python train.py --norm_eps=1e-05 --qk_norm=true --init_std_up=0.046 --learning_rate=0.0019 --decay_shape="sqrt" --final_lr_fraction=0.0 --doc_mask=false --max_steps=8002 --dataset="wikipedia_en"
MLP neurons of a small language model. Each row is named by its layer, matrix (down: output weights) and neuron, and shows model dimensions 0-191. Each number is 128 + 24 x the weight over its row's rms, rounded and kept within 0 to 255. Numbers have three digits each.
After each neuron's rows, "fires before" lists the tokens most often just after its 100 highest values on Wikipedia text that the model never trained on.

L11.down757:106106141159149123111166121122126150145094120116143160134172198135110159020101123120122115124123097118101145103083116131115123159122102116161125117144112138123142151148118106135182125122120133163173159128106106109109122110146108123090151132113130119139112146113131092113127092137082186120148110105132133132121144123126148124141136169131104111148158134117115143159166129118102155125127125140110144102123126119091114161116117088165181132064142145113125140156166062124154147114122158138148124175128110109123122113115102161138140113144174103121105093127139106164113141100100131137
fires before: "202", "201", "199", "200", "197"

L2.down432:128141135132143127133155147185095107155099082147149104137157109055137103112169108113147177146142137142147131152136118135089135130146129139120125080110080129156117149119168161138143153140192078151143165107124122103159127141157110176146124120132140123091093112108130137155124108132133104156102127115126081152122093193126091135170127078081116084106107118105147156106110126176086144112109155131130114106135138129125143127103130104144157155091160140115098100109131104091116115159131117104108137098119158137123106169125134150126117134133137145150151126129129167114137145113117138103
fires before: "\n\n", "\n"

L6.down165:120131127125121118128124142162127125115141085158122122130142144079097118114103106142192120078101113090165127068131123161163114094172165119159090112116123149097150108140108115130155130153136109110107149142132144162128119117128137146105138136120095099148136183145117126162085081131147146129158112143140122144138157143138113121165109117083155109130105122103120157118160161091106142138141179152171142106122138158147140112157075155117145102088081089069122105123133106137147123146122117128099129095164091139144144135101125152078178152110141142140128112160114112132129134103138162121
fires before: "| "

L11.down281:106127178121146130079133099173128098159127137106126099152124129171155128142146115144119100141111128140128153110116148099151066120191131098162148095115098117116100114122132141100116115153135102112146088071121133127087177131135160153123161085141144113107145128127136169169125109141083159126142101127184114160145114120183105133132143097092139106111140146142130147096103129121128123150152142126134123125103165081076134105124118141153153112120136133153087128118154146171155124128119105152120112137102115146118111099129138150103142141132095079127132121141132132158142076092188113156
fires before: "\n", "\n\n", ", "

L2.down729:139153111106158111104111053111128113102129133109128132150135122164113127156125118171165132142148123133124102121121134127133090134161125110108148103143108143135158106133087131119114148157137123123100130102115129126199145094152117139122094108106139128115066134108153156166126117153123112134144102143093135159148109136155129153125145120125152105131082159107098147158100168135154149167081101138134083111121119134131130070172154118159147150129082103078127113182159074147109095111170175118158128145134131107168126134137103155144114170112130112105102131121137153152133106130101118162
fires before: ", ", ". ", "–", ") ", ".", ")"

L2.down707:111168111117099120163187121150124103142136091159081138081084169112131134105126076106135128129137177123147138104084149150116161102134162100125133097132117146129147139159105139139157150126104097110119165161159167109123096118165099107149178154140132112130120166119118089127097137163113123160141150149120119147116162153125117132164113106133159072106134123106123096113119117109125110109146136102152141101094107148120117080164128160115078169104090141081149099135153126153163081143141136131117166109156107125157129136155124160115105108132132117149139126149119161151113131096122108116
fires before: "| ", "es "

L2.down95:160135128153134118126055152137169135126150088184141165095091147120101123154140167133116127112103124139117108108126122131148092115116080135127162109094185147172113106135100128098110120119118126109140154151143147133155133128134106137129121108088133117103145136137159127184157135143108110153105110120125115144145106157111184088123114148095134139114133135120094137131118160125120105124078155117107101089165147143136156092135179157130113146111126146141148113141106099136138102142125149109131109123123112163161179170125140114147071151071125109171092147088161150103138107157124128154
fires before: "| ", "% ", " ", "of ", "|", "Squ"

L5.down276:116170070100164128128127124112123145127142168162134178109092198158166150088102127136146104129096145110110120155101158142118151133114114153131079151152113142169136086155166074132139151126095121122125139142110107118102103141112137137155145093072139158122141131136122115146120147140119152161149110114119117155120125152153094131141187105141097100102106116148143138148112094100098160155117150171141133104123134108143126121121134104128089110134145135124099122154127147110132124155106137189132147094132088127141126112098156168110160107089133086144138141117100126073123108116160091130
fires before: "a ", "the ", "an ", "part ", "May "

L8.down384:131102131133118191111136119121117115127138169099122119126096095139142127108135110187094118149118151139105128096148105117142088123159096096154177165113106124107161151143111123115107113111134088130093113103096093087118160165125180132133125102114123121175108136136112135124100118113095122075087145160132189106141140141130115125133087123132166102106091183147113160097117161140171162126113111157154153138159109123117125122130112152073153142155162105101123086128138133134111119152148146150144142131075148174154162140150090134135140142158099144130108108141117129103149131123101129133
fires before: "- "

L3.down725:136126111138156140118155112161107092116150077141132114115129081116157111095134115127105169119136138161130125163170142143122104107120125149131151111097127150152137129123140157136122071111162076157108141141130100130123166160158120170134137137106155155133042088159159175135126135166119096162089132119132085157143104182160119104107122091128183080125106141108116162126100135131119108113139123114116131118150169146096097112113136106131172173114169117120113139105142117067112120125140160076134150120145119093110105145120138119142119118121126097161153136125111126112134141124144130106
fires before: "\n\n", "\n", "| "

L3.down561:117113137121130141133130160166131104158148100142100078139162073063150077102164120144105129096160160146159150152149146132104094109114117101122152120134121141169138132094189143103151108111153128136131147119127094126129179169155105153136154153114142148128077123128131121178109148151135094157109091124125104143134134168135090125129126135091131107115134145089145147110062147133124133092147121109133111147137171107100133121138122119137138114116156112129111136099140114112101122151142141100110110109173082155114115174095153159139111138081137107161105171108113162140147147119117134100
fires before: "\n\n", "\n"

L2.down341:094121141138107126173121096121139121123155090158148121123110093171147146091143130129123162136111122105108088131126134118128123142138112114143142144139113137128096137111129090090120112160115166133134129130081119150155149113163105133111133149075148044092132115131130087155133194104128115183122092142117127130156155127172148171149107158127133125111105159091127134123108115092143050133147144107154167155144175132055131121136131137131152153123136167140109138136139149101126132125159146103121113093123153140188096138112129105129125162133109137100136098135152161113110112115141131107
fires before: "\n", "used ", "in ", "| ", "us ", "on "

L3.down353:125113155141116149130134122189108118172127082116082100129109097068143110080155080132107165105141147130144133168136144169111100135137104133131159120143137152173138130115166132111139126109130115154136138121151107131126186157148093150133162113109146146155053123160145141141113141150131075139140135113117116118123129185164093125110135114095144093105131148083138147116105152134096115086145128132105132155146159127117109117125124093138182138123165135121099150116120102103099140140156129077105125126154126124118094193126147133133118123078118121156136143120132145139143129101124131074
fires before: "\n\n", "\n"

L12.down6:113117084162160105149170157097102133141120133116152113116114137132176091135110151185144127073085107116104161136144170146133105114096108144138122119138126156165137087143142109123132100173102103128124112161110089125159128071119172155137134160100135193133109109111151156140125079136173130146105128129113097137150153124115148100109143126147152125107107133117104149084132091123109154096120123119118111128122148105168123155117140128127139122160162141086123121125172138107134087110142119158130167165163120105074169138121106122155122114108153128148135087133101111105131122127166145089
fires before: "a", "a ", "an ", "et", "ann"

L6.down518:118127102130106117148072118097109088117131115106074141133121124113140125160094138143112137166122102137102134148087120133156080149135110162155151123116154144134165113118186154142118137140156138143088138099112135144098148149106166149078116164103108122137135144147137097113138135104113122123103124153127162102127145136151115130102130092155097209109146143115158169113153168127129165089164134082108147159181130168138080162115137148121129122110106154110117161117093116150122128140113133068125126123127138118094142127108108154133133114124133136117104101162094146125175133174090129156
fires before: ", ", "N ", ": ", "\n", ". ", "."

L6.down432:137120119104112145139097146166085089165107172118140107110133155131124107143087159168126130149118111116107108064172141148113143105122121127139141099132134137111143110158145129116126109141141152145125145149092101125136103113158143144134128130159124104125124154124145149129107097168165146140075154115169152088122078083154105147073098158128182137139120116112116117108096168116132103101131108108149101164134106123142085139119070200100107173143137140114156138092158082140107134130142161128090111113163132133124155128111118174184133120138137103138135141128143153117132126107139126112
fires before: "- ", "("

L5.down16:129121119144124148158144142137106132082115090100151114080115145130159108091129125107125113125120081132153141142147127126185143131127095138144083140140098123113158112106140087120131130130086090158113154080114164062103166122108133110117116172123148096117128108131122130131105151121150114110161118136151124165113162156110111117144180114107126045116146140117131166134155104125149170157131137102114128130078116157146138127137163166096125109100139123124118131171133130136194108143130157140111107155193126135117150128105138146112146088121110091165137110153130101130123130174125105139
fires before: "| ", "|", "("

L2.down430:147126115133154117118100108186132095114118128196127151099141156112107090145153119136137128095106131132098105125149166152173136146108097126137131108133099104091101112116152161143150123116172098123132116147097170076136148115145123095166152164146158103136135129123112138148107119125146121149104123146135123110094124145155090107185149093103155096120117142094140130113117080101120107089135106083124162107120190164146142107121143089159128127098101121134162133167161100130161122117119139161105108143107130151172108128110149134122084164145114121119144154078125139157157134113122167151
fires before: ".", "–", ", ", ")", ": ", ") "

L10.down124:119148126138103148089157132130107084069156107108123143090109121126148158148166140156128139135125116135094126124114109157092092090152101111191174120118154133103075152125150140169145130126161114130136096141117136126094127112127153143159100119153123117101150147139130107113116116140123187090093130135189127077161137131126127103108117126159133136084111155146149125151124086140113102149108131075147125138088127134128132096116156114189141122127145130109138112135114106084173121176125153132155133096113082124146147124134139129181115154139129114168126110140083145161153127162136112134
fires before: ": ", "\n", ". ", ", ", "\n\n", "("

L3.down597:118145125142110110142120114106093120146159167088104139169143116125131141127152136135122114127082093171150157122141153158122148130174147131128137086138124101150148096122128123151152135096088124132141164159172124146094118112145079141119129120160088158148143139133155120132130118127114147169155110139140123162146181127166164138088129148131117092144167092110115132102089113121137104141129158129157088143154109126173131144122130149115149151107152125108091102095100113130115124154116123111128122081170178129140142144092117145155118139061116098089130091122092148121125103116046139102
fires before: "% ", "| ", "3", "5", "6", ") "

L8.down423:130121152155131131138134123135148126142145149094122112166104124136146138110102091101135127128142126188150105102119112166122134179101114143107134128146181115146115150140120112126125128177109113137127168082133138172135101123149110155108153125139148101137107125128116107104172117098084148151113139163147113136112148099111125106176131173108137092138124131105102082095178162132159125092147133129093156137124063125095157110152120182149129137118126143115130140166136133098169131147136138127060099114160131138146115115145148147080121122101128092117126076141165094082124130170136089117
fires before: "of ", "| ", "Votes "

L7.down183:132118128134151143146110143119117132123111146141133126136108156131112151060108126142100105148118168086108107067118143154127137063148137127146111153156107140155112165130088147106114099118140165132135115150117112148117120123143094121106165164163082134161117120106130131140131071101135179133114111129124195119123121129098142164129144177130101136144126206129099141134136111147137130115102141111142136169127103117121106139129097122090107140116151122105138133095136128162130126170131140167078114094162178118118160156151121168126145093123129119152122120130136105094109116056105133107
fires before: "- ", "tis"

L2.down746:121105156106147123109126126159105135129121112116135106117166112117118100122135137119143163131121127139187108103141097113121169102107147104114121134120127119156139099106115124146149161135134112079126185122137145087075123142128109158094156137166148081105134169121078085167119113141103138173176117132114132138102159149112180127216147142131133089115160121091149142119096115119095143134155147138148185117103112128129090106112135144147117137086134166093120113142108163124157103133130108116127162106134135150133121135164108151099141138160098076133105100178141139114141143108125123127
fires before: "| "

L3.down283:125110111119113086175108116131130162139117114093149095088107071141114147173140136149114135136130161126141081102126129169112122137118094133109171159125162123140134136128150160133135112120136167150085124136122115141098132111132085085135133104080155113114133115125162097130151151124139113143166160119139117101157149151119158100093094156148133162111090099134124109097145136123169120071145118121160101108094187133118119121110154095109121124123147110109175168156119130188103133137112123094141139136174098107122139104080137150144080113168097140164163136129128147132109163139126129128
fires before: "0 ", "1 ", "5 ", "3 ", "— "

L2.down37:153152166089181159137167118089136130146178123094057133143146101105114116070173103190142121159141086110145140102094136097134107121140171105125159078106154139140115124115121119137147148145112131104127139145099135109119137101122094183103134155118106100127146151135127122154051131106145107101147108140114124132145162162151148100154119126144133129129127133089130162123133122096117084118150162139165146132159103141144126112154122157103119117112097128066126098147131153146115098111148165100143157121122137109144128103129138125103096148124138125163134105160138164126113112111121140120
fires before: "| ", "|---|---|---|---|---|---|", "|---|---|---|---", "|---|---|---|---|", "|---|---|---|", "|---|---|---|---|---|"

L2.down78:098148093140121138082150148178125126143133068149127123122137120080113096124139147125136127087124156147159147153186141147124131147127103142147094132116114131144121093102171148096114129145145096123134166115133108132143151153160097142129137139131155131120085105132114156167103141138106096144092124105124134143121096162129140117182148112096142089125151135079125114133091122174160154135099116119126121156125139106145125113131113126122170135068194123127119131102109096106096096139143123119061110112152110141145139173119129113092119143091143157140176174105122173138166137137113102121
fires before: "- ", "| "

L8.down766:122158158119111141153126141104130113154136088147148147118125145118162163091086161139145136132078114172130117117152123108122132127145125108135132167085164100120156127133158129143143124149102106127131158169118096130155173122081148147147085173112159191118086100126120147149134158125084129110076091137153127153128157162131136130110133140106117147076098154125121117163099130102090117132154142139101121123140134129105150135092148155137134139130149134104107162105120161112079150157120103117146160118112103099134117141085098150074149153101142124109138096139118104124166164151085142082
fires before: ", ", ". ", ".", ": ", "\n"

L3.down260:114155145113157184115123118174139177140101165098131138145125137158133138092149098169098122120102117122094141121103087111101144160148143097147158132131162121094125136133140150123140117140107113124114079163129129115081127124123138148148087129123143121182099171156073070152113126104114157080084134187114168119142126132137150072142118128162152080135097117098093170123117160102146129118097132102159144134150102158156097145112151142115139116109160127119132148151122153105113152142112151118125143132105124137133130127152136149141091117082094114120078112128125139124153172122124129108
fires before: "- "

L2.down176:120136103075142146160121077154115170140118065144118118130127124147133122103133130160129106116166121122105106136101116120136106134153165086131115136150136154150146086103147162154129124138164125114082105085146128132178126123143090138132131107124141138104121120146121130201117143160145082178095074134107143104125136179145109164155122114116131105095144142139122120138089091136089143131122083131157164120128157168124092098151134123166127166143129137139101116113175116132111107123153159110149121134114110097124131147129118125143105149141099117099079153103123181182126124097133111116
fires before: ", ", "–", ")", "; ", ".", ". "

L5.down298:141082150168150148087109101200174126113137110111128093116116122128099128176135141047093125136161103104113165095150130114126104164120088137117166127120144126186184149136123110114101132138126110111102112115142087127105142124126122140094121138112100144101107112169153136141135124124117113135115151163083132116165151134109160135081112139129129077180148116131107096110144104167117129131151108154076145132116141132107131102144171151114154118105095140110131134167114131135119161154130152105091091148114150113138148107092134138119149094138111106152123123157137158112129132137151101156
fires before: "of ", "was "

L9.down45:139098111145072117167134097159122126121146136088059105117116111137111140146116128148103130160143097149142110122166128158121185152127162130084152105146140142204143133101151137138139103086101144119131083099145134168098113136148114095161128104153099165102099126157159126113095157117145075127170130118143144095159158105133130132098116131105127127109164122129134107126138128129112096156130105129139123105123143143139122130146155170119119097135142112145071139167124143110076139105143121146133134110131193112137160136110148154162124121082124116123137163118170115148077107130118141122
fires before: "% ", ") ", "3 ", "7 ", "8 "

L5.down295:162136147136102097148165103139116147113103111138140129129157083100100113107094078134146159146095146100138133129110105107115124105169163110125093117107094135131188094131093091143168110141100151125136138131105091135096164116155123124073167162149134113147124149148146073114134084139153115152119112175113163112173130126114110097125143132109156091138134140121137157153129133139142141093111108107123129115138119154140104076131131148154152102079162115112121133070133136133146126131116161137125157129184133135141099170125131145078114101128115103153144118161110113156144129153143188111
fires before: "| ", "|", "ital ", "ence "

L5.down578:111109165130114099156156133101143133102132089130158102117120113138115111121124121133132153147111162113121172144139134131127145130101126183101135116102088138173177091131191125101090147104099068110115115138173149181099129123137156141086141141135128171136133138100148099149140140131118120134127158136162120169139064109076095099141135123137154113152143129090130154134120152154130129096106116152115130138131109185108169122143162133147114120139134100162111149122183110061153148100117130133083115136157122146134112090179126136101101114098116125100145128143130124119140136093131116141
fires before: "8 ", "3 ", "1 ", "5 ", "9 ", "0 "

L10.down190:127141154153130092139112102139121185086123102137164115133130105099126130106164137075149123139117107132137096134166124133143145136187122181132113104101095097108118151116147123118094079123120141115155127120144085115116144123136129157122124138091140097144128137120126119090143134138172160121122136159152124109130121123110135135083175175089133160116165117157086133128123095103112119149121120144112137077187100094086161117077175156116109158093149129093137133125097140119127115140105189123098135183162144110129136130143104166165140108101121099168135121139105140104124124129120143120
fires before: "of ", "and ", "who ", "in ", "for ", "at "

L2.down624:169110162131169113137122153138148128121149071139148149077104122104141132131134182143129126124152130116135117122155149095161149127140071136125119104166124128170146101123116118078147104102161161138085129140127109139110156103172132120126166145163141147142104101135173151134157138179113149132151117162104113106113146117137101099169128124086138115134101124104125117103156100123149154109108105122153114129103138162174108137119141105151124143187108114103148107161148123096122115080101118152131120166129118141145115090150103090133099114110068124122115136106129128120139184142140100066
fires before: " ", "0 ", "— ", "1 ", "2 ", "3 "

L2.down561:164111084177170124124105165133090139117120120138126128092054133148131152142115143100119147103113134161114126114120163080142063164100110130083168122157192144128169098157152119115111119157144152122121155107116138155093153159141097114117134159177154115118101118094169117183137112139187123156144134161100140159110138113169144127103101125145146096131104103114102138143119150100151106135153122108164156144140130134158125116128149135155134128135111090126098100135123131124112136121130125134074123117105141119154112123170124144118103131098096142086142105137105116108160120141130106100
fires before: "ad", "are ", "of ", "ation ", "ad ", "d"

L3.down750:136126104162173106115100091105157126128134152139133133110143111095132122142115122192127117128131132107109056160138124165125151129112085143112125123154063154121114108144152075075113121126124141121095133128078092126124156118114097079173105138110115136144092128125091125117154138149138136120115081152127118151118178151103135152110153140112114097131130116133157140196149134187112132144180108120151142132125152136122111095162097156128119129137140134160154110126126091176159152167143169152121140117141115125134120146109093146134139148114111136135087079118088140154105131145144152118
fires before: "| ", "|", "l", "land ", "us "

L6.down554:134111117149142119136166178157150103172104116128142133150146125110092159082116110143109140093115117128149165106123129146114140142139129126127127128130132149129135134146112117107154119121094121120194124114117160160077134095138175121143110151140150114085131110144131120128144151129105125111150128136109122114098105125126122127109122121143125071177177140095125154188138131132185167162100129093157152091128135131099121124110114135123171110114191086116096126128102165090151207120116081104150084117158109116120122140099117143134142109134107136060153122128123148141146132104095119144
fires before: "200", "201", "202", "199", "195", "196"

L3.down285:140083161128145112147111112154135135113126102099110133105129103143124152156106135090131135138131128124121104089131120138122097150148108136065134120132102083096144110154156168152153099102135148114160142129121136120120123081148126183110130144125141114157148164106197075122138089134162169142096167175114134145126168083106119105123140161123140100173118123102154140172112102176093138122152093095099141108140100123101134153125153111115146107141163085106148137152143101130121095134118117111114183144144095098130125136114123140127122120085092164119125138138127134161138172121121116080
fires before: "the ", "their "

L3.down300:111134159112125119121151121155097123167148085137115127094112064114147121060140108159106133129092125124136145140128148161102100121139127104129128149126149125130179123101119138145147151112116153157112148164125133149115197159109126075126133155135161135107116119161136152129174134178156098120146110153117129130138107175142139114129131104104161090114125088098142116113109134146113117089102154085131107137143163135115133113104121108184173080098140101117146168115148126111151171134163113105098132158179112105107116134105100152144109144099129110164126142126132154092133137126148072102
fires before: "\n\n", "201", "0 ", "200", "202"

L11.down315:130129125146142117144086129134128138120113119081095093120093139144157113111158123176111147132115104088110157160162110109138142120144145142165087145115105134136115110150136155162157130142133123119125141082134090125124125144112105131102136126113112116110127129131127107141112129161095142108081140146146203140115170137110145128158162088120156166158174169083105155173157126153174147084118136146115117194164067126117129103110149120115103134109158145135094095113154123134128140182118106119122136126159119105122110116113117090111141082094093128097102139149105119165134102154167126131
fires before: ", ", ". ", "\n", ".", "es", "a"

L2.down664:138122140126117112116113120123092142107118081136163178141118124074103169111157128112158104092131138125106131143147099089158141143144120116118126162150114127157098147110137110146138129134116145116150151075154131133119127151113156123103119137132141042148141162098175107153129138125120118144144161144118161117128146163082081136120146150155133108135118120073130100146114107084105141115126075118111114137117121166117112113119093120163112098118136116135125131161110135127157196122123142150100086114110149118151129165151151123145148136113100122151173176125083187176096136142096125126
fires before: "of ", "| ", "in ", "to ", "for "

L12.down90:147142143150098046158169074135144150116118132129119100107114131111136089151134118108135126149099150115122126157129160142100156186068112163119131149116134157163151110108131135127131138062103110079151121152143142134147113159132135101107122173103087143165104129121127107153131191076133093095168137111106151135118114143136116107084174149100123118175139132141148132113131145144129142120132139133143129106133175134159133139144125157152117103116121102168100176146157121131108152085133126174119115090157173106123126120132151112114100115118116106110117134130145122128107094111153137103
fires before: "1 ", "8 ", "0 ", "3 ", "5 "

L3.down662:141112156098160149160104106147096172166097114115108151127119104127112162151127114108107126132094108143126115161094124132092117143148131138107142136116114092113156097151138144121122132123130129139173127147108094109111123116138116147120140139127120127173162156089188100098133111125176160124130125160109112144125203110109118087104140146138130101111102122089202138164090116129088161136150087136117140109118094158137124125133145123100173121117155085113160120158108171128098126159132108134105168153122131134115160120142124132094150120129097157140133129114113119140127191133059114093
fires before: "the ", "their "

L12.down217:116142151164146155121116147147112106129123161125142143170143123152139155149141143126192128110148115134120134150076143131141144140105141108133120103153129166154110092093110128120103110122137139083133134127156139132066083124171150101144100078137120135135097139131111101117141151091103102106149124139145131143123136153104089129082087159133134107139131145150109121115150103107104100098146137110087074115163192113164136156095152163132127133110099083145132123116163115085132141116078113162102139079110114134155116158117122137107108167153176096138127113172106171132111135138139151119
fires before: ". ", "\"", "| ", ": "

L2.down495:142151154120176148093159114138141071137118128163139119126119109129139130134113147183123144078113109116132136086124122111099125134140164128127157120147129173129112161093101103120155130103126151157154155121086091098192136097129118154140106142151125115125127146132142103144126119120116128135179088129118187130121139169128142115129124148105131114090156142151201147171090145128102101101125111103130160149159129117065166117152108165092140095102138130080118107107133092160151128107177103126077087138108136121151121106138113135128162121114127135126137134086115120133133134159109129103
fires before: "| ", "in "

L7.down417:115131108118106127101139132155095135164155097141123178093082122161148115100117162143078120144140121152106167152137135138075101125113097130119165148125109117092114153110179144143162115163129188100114140160134124112120157092136114101148167140120119141126110126162131145114140122092137130133100160133153130150138143151146140136178082090115133124159110102150122146091121133160149136112146119113103167112138115161090131120137150084149137115121122095109154152102115168106120127137170086160141091089100113156148141115146123087106094146114137102076100164138105113148151110154161086142
fires before: ", ", "- ", ": ", ". ", "\n", "."

L9.down51:114124117138142122118170101100130149133158179097140133143142073116113126150137112127108152119163124123167162134111112094139110154168119062095103068136122129135109127141157182115118108096094143111137126129141160152156113096161118130126083123098134149140133132085148137112106118143167186154118157134141107163130129149118172093120140119139143150117124122109131104095126119132149110142142142134189113153125122124145096122135124120136124121121109144142112110122162128163128124088139095135118132140163108151113123115079113145187120139105158085114109151120116094147178187143122110053
fires before: "o ", "a ", "e ", "o", "a", "i"

L12.down564:143130092151117146137098117138143140139078131104134129123138139130137127011108133131113122126130169147135140115119121159132160139116112098140124150109154173083163124137087158131106141093117112135122120168144102127129183134077143136114101127116152081188120118130115137117126125109107165146108142122122119161127115163108134135165122141122141100118091136089124137153111114122185150147125119082158116115123069119109117145148086186151169143144170130110086118137118155138151080156137125146143119110140085154172100147151103136134102161130137130138113123117116127119129141091118124123
fires before: "- "

L8.down248:140173132117137129143141080130175141093115153111085135129171136107146098166134173126108123156146135138121153122152144114138115144170124111145174137109093111142134100110134144149117112162138142085140145069135105115134136153134182094154095143098107143127139136106130122152105166138130124085120102137119168182175121130127131146124116143127159141148085111111080132092112133140095172154144120103151068134162151137136130103142083137118112157172100116113098102105118114101094144174130111107109160127112177100137114129084107130109128141116131124096130096148066132153136110131129119131
fires before: "| ", ". "

L2.down320:108136118109120115116109158173126172095152077158116134118128135130123098169116179110145124114129129156138090137159165113112127130118161113139170129087158127124093125131127148148090137163125141145080097073117134136116167100155136132137139136111096123083064150148135162145102154137090092144107176133146115133154115095162130117151142133093168088141105199104075107161123142114143120147130097151114152139131135184111136106172148134115136129141123120114160111157168114114097150123137125123137170147128083127130103133127087127108127133121105096116120095113144107139100149135123145137
fires before: ", ", "ed ", ". ", "s", ".", "s "

L2.down401:104121152149078126117169133176182110094144100141112140107112116092155117144146108145112092108168127138133136101122142146124095161159108156117113121130151128163173127111163108106146138155103130102137150146135103168109154121118122149125102143116104075118114109160142069140101177097108136140181121155153126118130106133111135097120139175116166100116124123124114123112148106154138115109109093141093134120132155119113080101137127145132125110132131125114140138141140123126162150094110106126116093177111093141141125118132108125156137124082142139166137150096157168156074154169110044129
fires before: "\n", "\n\n", "of "

L2.down703:111163081132124100140116119124102122074136164081134128128100138160134130155153152124132113120150088111132145135117084155142125117155130168129142133135103093155163156076118087097171127110076142142131146146126093104131122126147134134110130171131124133128110125097127101124128115138153126122150102111111150124102172124153181127137126148127193119114141136115136119139157116088099127154113172112074120139156151161166096111143173189120132119110121107152141143115158157102136096115107095154109157159203107093114140126120114118097150096118105127105161147120105110114138146153091109102
fires before: "| ", "(", "|", "m "

L6.down586:150110093118116131113112130102095102095167147109153105169145136136140151132135158140158116122182129143092127164157126113119132115188115099103121122113090135149128171115165109145103130134153109111117142153129105075129121114136173107138137149131168149166081145099135114085146131127153122125152082142125100109120180138133122137091119124118177107110118126139136149128095140130113131091114160060103141120150176104133183148146063154076126108140129141148103158107133132131091128125130140145126125145111114150172159131096136110092130128105164140119168140106123180114152114127107133101
fires before: "|", "| ", "."

L2.down170:138134124168140158103155104160108141137103102197129127059100144137122117136146156099097136096174126110122109169148137105144144117129106143094120132156122119094127156122119117145107110116131124168140114162141114153105137133139141126146124104125122133120075133161130121166117182129096091177123127095110108124144141106118138096142121147120142083135118149105098086112128132127146128102130079118146162083117160203100116061124141149155117163109120126086141111172131147105122140134190130160127142111134101130089145140145128089137123117142095127167114139098153122126091163112142136137
fires before: ", ", ". ", "\"", ") ", "ation ", "an "

L3.down246:138107101135091127156146147103104157082144143144133126175143098074102127151160144112155138090075144132123076139194106144140146119137147120099115160115114121109127128091131083191137158120159099162123150093121115127137129127143143102145126138119109127117163157153124114124116115122101143133168125103129104124133107112104130139162174130115095138155151131163141144136164109118141135106144139110095148160126160126128142174111141118122158150103129146138117143145120110100102132100141180111114102099092132209175118123174152087122118098092093105127124115122104129123131095082099121128
fires before: "| ", "of ", "s", "==", "in "

L8.down105:130114141138166123121151156141126119144091144126101082096117079174134122147133106125109137121106075144118153142140133172146196122097129159149162123132153132120124174120175106128164147134115097126128148145157162180073169127147148152143100131144115086137128122148110141125090117104124146147140072129144133125127158136093126153145111094124117123128130158133109129136114054138184144112119159120145116139129130097152119128066131166109125122108133084149090107090134106140136119116078117147120127116133168148136119141148123149084124091115086128139137121155139105132091148145180137139
fires before: "| ", ". ", "|"

L6.down512:139116094134111121120112118091120134142082131144109088134135127117147158100146113127129109146144158126134108156177141100124155146092101124170128176089153150120128116168138112154139155113126150135090116061091140158154171155131144131136137136141171120124133160114104131154105133180161082125127042114149141087134160103111132121167140130097150105111138109137135171135133108100158114161135109067122082155153150161087126154109149105130152155108145128105121152107134096150103117126101150127133147116115148143155094152128168145118147098117130120112118112134114088127101108107095150158
fires before: "\n", "\n\n", "| ", "N", "ti"

L10.down691:149130077127118173130122111122076128115169090110169138078098099146126117131106164161121100146124129093128097114092123094136121108155116126132206121147132141152116135139100157134131106135156146132099111153124118160140132129119145122128156122126162095169133134140090101138142136153147140130161127173132114121097116130124157140161147114122143136138117167091139113125119126169135119145148124088140097110097131149114117105156168115099129155116111125076111095141148184139148222146103136112113115140101144086141105126117084130109106156129110151083119108133096175115150160139100130109
fires before: ", ", ". ", ".", "–"